{
  "head_dim": 64,
  "d_mlp": 1024,
  "activation": "swiglu",
  "norm_eps": 1e-05,
  "rope_base": 500000.0,
  "qk_norm": false,
  "init_std_o": 0.0,
  "optimizer": "adam_variant",
  "grad_clip": 0.5,
  "warmup_steps": 577,
  "decay_shape": "linear"
}
MLP neurons of a small language model. Each row is named by its layer, matrix (gate and up: input weights) and neuron, and shows model dimensions 224-319. Each number is 128 + 32 x the weight over its row's rms, rounded and kept within 0 to 255. A neuron's up and down rows have the sign that makes its largest values positive.
After each neuron's rows, "fires in" lists the words (lower case) most often at its 100 highest values on Wikipedia text that the model never trained on. A number after a token or word is its count.

L16.gate828 [196 112 121 223 146 183 140 151 118 126 167 178 144 167 114 125  79 120 151 121 140 141 162 132 161 123 136 131 174 137 126 117  77 199  80  85  99 125 183 118 138 112 120 151 106  37 131 109 149 140 126 165 119 149 104 114 126 127 164 108 110 182 164 122 180 128 145 206 148 161 134 126 134 122  84 133 111 198  85 163  76 122 177 125 109 151 159 153 146 151 129 137 174  84 107  98]
L16.up828 [ 97 116  98 127 123 128 140 150 126 111 134 109 149 136 122 145 148  69 131 124 197 135 112  83  90 120 124 125 155 123 180  74 114 119 111 131 125 119 142  74 110 130  56 106 135  87  96 125 141 164 142  94 116 105 119 101 129 181 168  78  72 124 128 133 112 142 122 186 145 121 163 145 147 134  98 113 163 138 128 153  93 130  97 125 120 185 174  64  85  91 126 135  95 130  72  87]
fires in: "a" 83

L16.gate390 [128 150 142 146 114 153 122 106  94 162 200  69 160 112 173 111 132  96 182 125 123 187 139 119 159  94 113  72 139 183 137 158  98 174 140 135 107 144 166 144 169 126 151  78 157 118 105  93 170 143 140 100 174 165 143 131 165 167 133  88 123 109 166 176 173  98  95 184 112 153 165 114  79 159 131 132 101 215 120  99  82  92 151  77  90 174  96 135 132 137 140  80 106  95  73 149]
L16.up390 [116 130 115  69 135 181 101 159 120 145 178 108 104 119 178 117 128 103 168 142 137 164 124 115 144 130 127 146 165 172 131  77 155 131 157 110  86 157 150 167 123 117 160  76 123 201  96 163 122 129 153 105 164 146 130 120 127 149 118  64  97 128 144 152 141 163 118 167 133 143 167 164  68 121 126  52 105 185 153 151 165 106 158 117 120 155 120 135  97 131 175 116 123 129  22 130]
fires in: "a" 98

L16.gate965 [137 144  91 117 122 111  85 168 124 135 119 127  97 138 168 149  87 126 176 113 122 145  91 136 111 130 175 135 135 123 152 142 121 136  97 107 110 109 169 115 200 115 155 127 123  84  96 167 146  82 108 157  77 136 145  95 171 163 127 146 141 115 156 128 108 189 126 188 146 135 166  96  60 106  97 160 111 130 144 184 167 133  89 130  60 122 153 123 170 140 195 181 164  87 165 170]
L16.up965 [119 113 140 111 128 133 141 132 110 148 100 161 117  81 178  98 108 100 102 185 143 177 145 123 162  72 121 148 118 115 151 101 179 132 152 170 107 167 168 121 118 159  89  68 141 147 139 113 155 179 158 153 105 144 104 102  34 151  95 172 116 143 166 160 152 183 169 129  63 150 148 167 145 154  71 119 117 148 150 142  77  95 174 132  69 104 148 119 125 108 141  82 161  81 161 117]
fires in: "a" 44, "the" 15, "an" 11

L3.gate197 [154 150  95  87 141 198 175 134 110 150 150  65 161 190 140 145 137  81 115 108  62 118 178 158 134 119 210 123 116 118  92 118 140 116 123 117 112 138 140 131 110 129  83 114  81 145 139 143 120  83  90  90 160 117 124 180  89 107 137 102 106 139 131  89 141 103 132 149  74 151 113 140  57 111 145  72 122  88 135 110 161 131 129 147 152 170  97 169 147 137 162 155 135 108 100 148]
L3.up197 [137 153  82  93 163 141 126 132  89 147 144  89 172 157 130 166 135 124  78 113  94  75 215 188 147 117 174  88 126 113 136 125  90 163 108  77 151 125 148 106 141 161  71 125 113 132 124 144 158 130 101 136 139 108 154 141  87 131 156 134 142 159 104  37 144  91 159 140  79 158 129 111  74  57 127 121 175 118 108  85 153 122 133 137 141 156 129 136 179 164 119 190 133 165  48 148]
fires in: "without" 23, "not" 23, "to" 21, "with" 12, "despite" 5, "notre" 4

L3.gate756 [161  80 113 150  78 152 162  97  77 109 117 159 112  93 181 180 163 159 119 130 150 142 119 194 144 195 167 120 103 108  97  76 179 121  71 104  74 149 121  61 135 130 130 119 123  98 146 135 141 145 133 153 156 124 109 102 171 126 101 132 135  91 168 132 106 139 105 154 116  68 129  64 143  90 141 160  60 188  99 114 115 114 123 139 129 138 155 129 206 154 149 122 132 138 201 195]
L3.up756 [106 160  72  87 112 143 134  72 140 102  65 163  29 116 113 109 136 131 167 173 127 102 116 153 110 190 155  92 102  83  92 126 148 134 127 139 102 149  73 108 167 105 180 105 153  73 114 123 165 107 139  83 179 117 137 140  78 163  98 122 109 187 123 185 141  83 107 110 128 100 136  57 158 168 170 109 148 109 117 147 156 116 146 158 101 142 171 152 144 107 176 172  81 190 143 172]
fires in: "ireland" 11, "germany" 10, "states" 10, "sweden" 10, "japan" 8, "poland" 6

L3.gate807 [154 153 131  65 139  81 100 155 183 144 142 112 140 140 129 123  66  42  62 101 118  94 132 174 158 106 123 123 127 103 108 152  68 149 131 157  67  78  43 147 146 153 145  97  75  70 125 159 106 112  71 175 127 111  91 112  95 150 147 164 131 137  94 107 117  71 118  69 132 147 158 156  74 105 177 175 150 146 139 134 115 139 141 143 128 154 143 128 125 152 143 142  96 134 164 104]
L3.up807 [214 123 118 152 130 130  53 135 122 127 132 138 135 144 102 131 126 148 119 134 110 113 135  79 166 166 139 146 161 145 130  97 113  79 155  92 178 133 193 146 129  91 107 162 109 127 226 112 181 169  78 125  86 123 166 164  89  85 150 134  79 154 143  99 168 125 172 128  91 149 120 137 154 148 110 111 105  84 137  87 148 127 130 121 122  86 140 116 137 132 108 185 148 175 129  88]
fires in: "not" 37, "high" 14, "to" 9, "highest" 7

L3.gate934 [ 96 147 121 110 142 210 174 122  64 133 113  89 126 127  99 102 175  67 156 126  40 116 170 166 178 112 112 143 136 158  99 122 132 181 176 119  47 100  94 127 135 145 111  98 141  98 144 110  88 165  96 187 189 148 123 103 118 153 160 139  61 124  91  62 140 145  79 125 121 126  71 142  77 108 138 106 168 125  97 168 125 118 103  89 154 174 119 150 152 185 144 115 115 159  88 183]
L3.up934 [149 176  71 157 129 159 152 114 127  78 105  36 122 151  95 124  92  58  83 117 101 124 136 140 141  93 105 162 160 133 109 100 148 129 188 104 108 137  73 153 121 118  81  90 147 183 119 152 131 182  71 112 150 131 128 153 118 144 214 110 102  81  75  78 154 119 121  72 104 119 125 143 140 108 178 164 113 117 126 143 138 115 140 158  91 170 113 110 209 178 126 141 113  86 132 182]
fires in: "with" 50, "all" 18, "the" 14

L11.gate845 [ 63 114  80 173  70 131 142 143 134 102  98 153 143 122  46 128 169 121 165 140 109 196 133 117 148  97 117  95 122 198 112 175 166 153 135 127 112 167 162 138  84 158 129 162 128  98 104 116  94 118 107  81 144 109 100 119 116 114 138 107 160 187 137 143 124 127 168 121 142 130 107 132 145 105 162  88 163 116 139 144 121 101  92 118 145  98  96  70  51 128 136 112 133 131  67 138]
L11.up845 [ 75 141 155 160  98  50 147 105 106  80 135 124  99 159 165 103  88 143 116 133  93 127 154 131 150 151 145 104 137 118  80 121 159 110 104 110 209  91 106 198 110 170 136  89 137 140  73 200  69  91 103  84 124 127 155 100 169 123  90 186 185 115 129  91 109 147 127 103 108 148 153 160 141 170 197 165  97  77 133  88 124 126 136 119 141 145 144 139 130  95 114 163 155  79 110 157]
fires in: "or" 48, "2024" 7, "2023" 7, "2025" 4

L3.gate0 [120 152 140 167 138 167 118 134 179  89 182  78  96 134  81 157 123  85 126 167 127 117 141 115 127 132  55 154 159 184 162 108 143 154 123 150  69 128 105 124 151 174 188 107 181  96 120 171 109 144 104  56 120 149 107 164 149  53  91 109 167 135 132  88 187 128 119 132 129 131 168 128  86 127 158 129 185  82 104 123 144 126 111  96 124  82 154 106 105 139 133  64 202 137 129 108]
L3.up0 [ 95 143  99 112 168 159 183 149 136 116 147  97  91  86 143 170 137  66 130 140 207 111 197 124 124 156  89 175 113 168  98 141 139 141 141 177  74 111 123 116 103 125 193 134  85 145 125 137 157 135 130 115 132 167  84 166 161 132 144 127 162  51 168 142 118 100 146 167  85 150  94 163  98 146 172 106 141 179  82  84 140 166 127  70 176 139 110 143 120 139 108  63 128 117 136 136]
fires in: "people" 18, "man" 17, "yes" 8, "little" 8, "human" 7, "person" 7

L7.gate342 [106 118 137 125 131 183  90 167 147 113  95 177 168  73 142 130 148 156 174 153 128 122 191 118 197 150 189 153 173 140 111 116 125 128 125 120  87 207  77  69  67 103  58 103 112  95 180 183 152  97 107 153 176 121 135 172 109 103 147  99 111 160  94  84  87 190 164 115 115 153 150 154 151 167 158 128 127 132 150 112 151  81 180  91  68 142 142 134 133  59 147 137 107 177 154 156]
L7.up342 [112 114 147 136 115 128 119 117  86  68 136 138 184 146 156 151 133  81 159 161 140 110 136  75  60 136 148  89 171 186 103 148 151 109  74  91 151 115 136 136 135 142 100 101 114  83 168 176 109 148 116 107 178 105 147 202 103 173 116 136 128 150 137 198 115  94 103 155  76  97 120  94 133  84 117 145 137 126 130  64 121 121  62 178 154 132  96 136 125 151 145 192 132 171 128  86]
fires in: "uk" 22, "states" 20, "us" 17

L3.gate97 [144 140 124 183 169 179 148 112 147 165   8 135 101 129 120 160  91 118 166 103 135 128 129 170 105 160 127 117 153 164 115  94 163 126  87 140 112 101 113  94  77 192 122 165 137 111  88 160  99 126 121 122 166 155 121 175 125 117 169  81 130 104  76 125 138 124 104  89 127 113 139 116 129 132 162 135 177 126  99  97 183 123  69 121 144 107 107  73 115 131 180 133 117 123 142 140]
L3.up97 [140 105 162 141 103  89 171 133  44 117 107 163 202 137 146  98 160 164 166 114 166  95  56 198 161  55 142 156 156 130 129 114 129 118 133  59 106  93 138 102  80 104 128  49 152 108 124 183 138  99 170 103 104 138 157 153  97 123 148 119 136 138  99  87 120 131 186 145  76 107 169 127 142 119 117  88  70 137 182  93 174 128 139 180 112 173 109  90 124 135 149 133 127 135 171 114]
fires in: "an" 30, "a" 21, "first" 13, "american" 10

L7.gate504 [128 138  86  86  98 124 176  66  81 104  87 170 124 118 173 151 122 219 118 144 200 123 119 120 103 174 101 120 165 141  76  94 171 115 137  96 188 161  77 155 155 121 144  75 186 190 172 153 103 115 108  98 157 148 167 156 184 134 142 130  71 119 157  65  99  43 144 125 127 141 122  84 130 114 222 147 116 147 147  71 128  80 127 140 146 179  87 162 142 110 120 116 107 116  97 186]
L7.up504 [127 124  89 139  72 172  65 152 106 171 123 142  87  85  92  97 174 138 129 132 155 108 120 120 108 185  86 163 161 118 122 118 120 109 157  96 129 195 126 136 126 122  64 110 193 104 146 146 164 133 190  84 150 112 114 165 156 169 140  42 100 131 179  61 134 133 121 179 112 124 115 109  84 105 216 101 143 141 160 193 131 125 111 133 134  92 121 109 102 127 112 145  89 126 123 162]
fires in: "us" 13, "singer" 12, "politician" 11, "cd" 6, "germany" 5, "sexually" 4

L9.gate771 [104 132 123 112  82 143 114 136 214 148 129 113 120 101 193 105 126 159 127  90 113 119 117  65 115 149 143 132 152 178 147 164 130 152 124  85 135 154 134 146 127 206 154 113  85  83 100  96  91 112  55 125 130  73  76 142 107  50 112 134 177 180 158 100  72 139 105 138 125 121 116 100 110 176 186  43 102 143 128 153 127 109 125 174 136  90  98 147  96  90 202 147 133 118  73 143]
L9.up771 [147 133 128 102  77 105 154  94  78 116 121 106 105 109 116  80 176 134 152 161  99 176 146 129 138 174 135  38 123 141 104 106 133  60  72  83 135 171 115  91 115 165 108  94  65  91 110 161 142  84  84  36  99 140 175 137 141 137 100 136 144  88 138  99  99 141  95  88 105 113 133  83 154 113 129 138 154 133 125 148 155  88 163 132 106 146 131  98 144  88 166 126 159  55  82 157]
fires in: "and" 64, "or" 8

L6.gate70 [174 164  74 103  56 154 151 132 124 135 145  70 104 168 130 109 101  87 171  99  60  89 176  78 147 142  94  68 165 157 130 137 132 144 109  98 127 150 143 116 135 142 125  86 148 179 147 155 140 138  98 141 165 122 130 164  88 131 174 124  26 132 117 137 113 116 180  84 147 150 107 155 163 132 108 155 126 203  90 147 142 136  95  91  66 104  66 115 212 156 172 108 180 175 118 139]
L6.up70 [124 152 163 118 204 185 184  74  93 136 128 112 129 142 188 117 158 156  98  97 129 130 117 146 140 101 143 109 127 148 145  85 132 149  99 150  99  77 100 110 110 164  86 145 119 185 140 154 134 154 139 109 160 155 108 101 186 123 200 119 103 170  90 124 161  54 135 182 149  66 173  85 127 116  59 128 104  80 116 188 159  82 132 137 136 106 144 146 170  85 152 119 153 111 117 127]
fires in: "with" 37, "a" 13, "the" 11, "despite" 6

L8.gate919 [168 110 129  92 133 147 121  69 133  96 104 172 167 103 136 132 149 130 171 184 186 122 111 102 157 172 123 154 172  98 146 134  54 158  97  97 120 142 106  72  78 117 113  88 121 154 106  76 101 143  85  91 135 144 212 130 118 104 159 131 124 107  92 126 121  88 161  98  81  67 200 131 104 103 155 178 117 138 171 121 146 122  90  95 119 131 129 125 171 118 181 121  89 161 144 158]
L8.up919 [ 93 159 129 179  89 184 142 106  85 123  82 123 150 106 103  55  86 127 137 145 155 130 127 126 127 114 120 122 137 158  85 138 117 102  83 133 123 139  61 164 160 151 140  87 198 129 167 169 161 116  89  72 172 119 175 158 120 151 210 121 113 135  98 123 107  96 143 134  99 122 158 130 147 115 197 113 183  94 125 120 177 140 198 122  76 134 149 155 139 137 115 134  88 152 131 193]
fires in: "states" 42, "us" 23, "uk" 21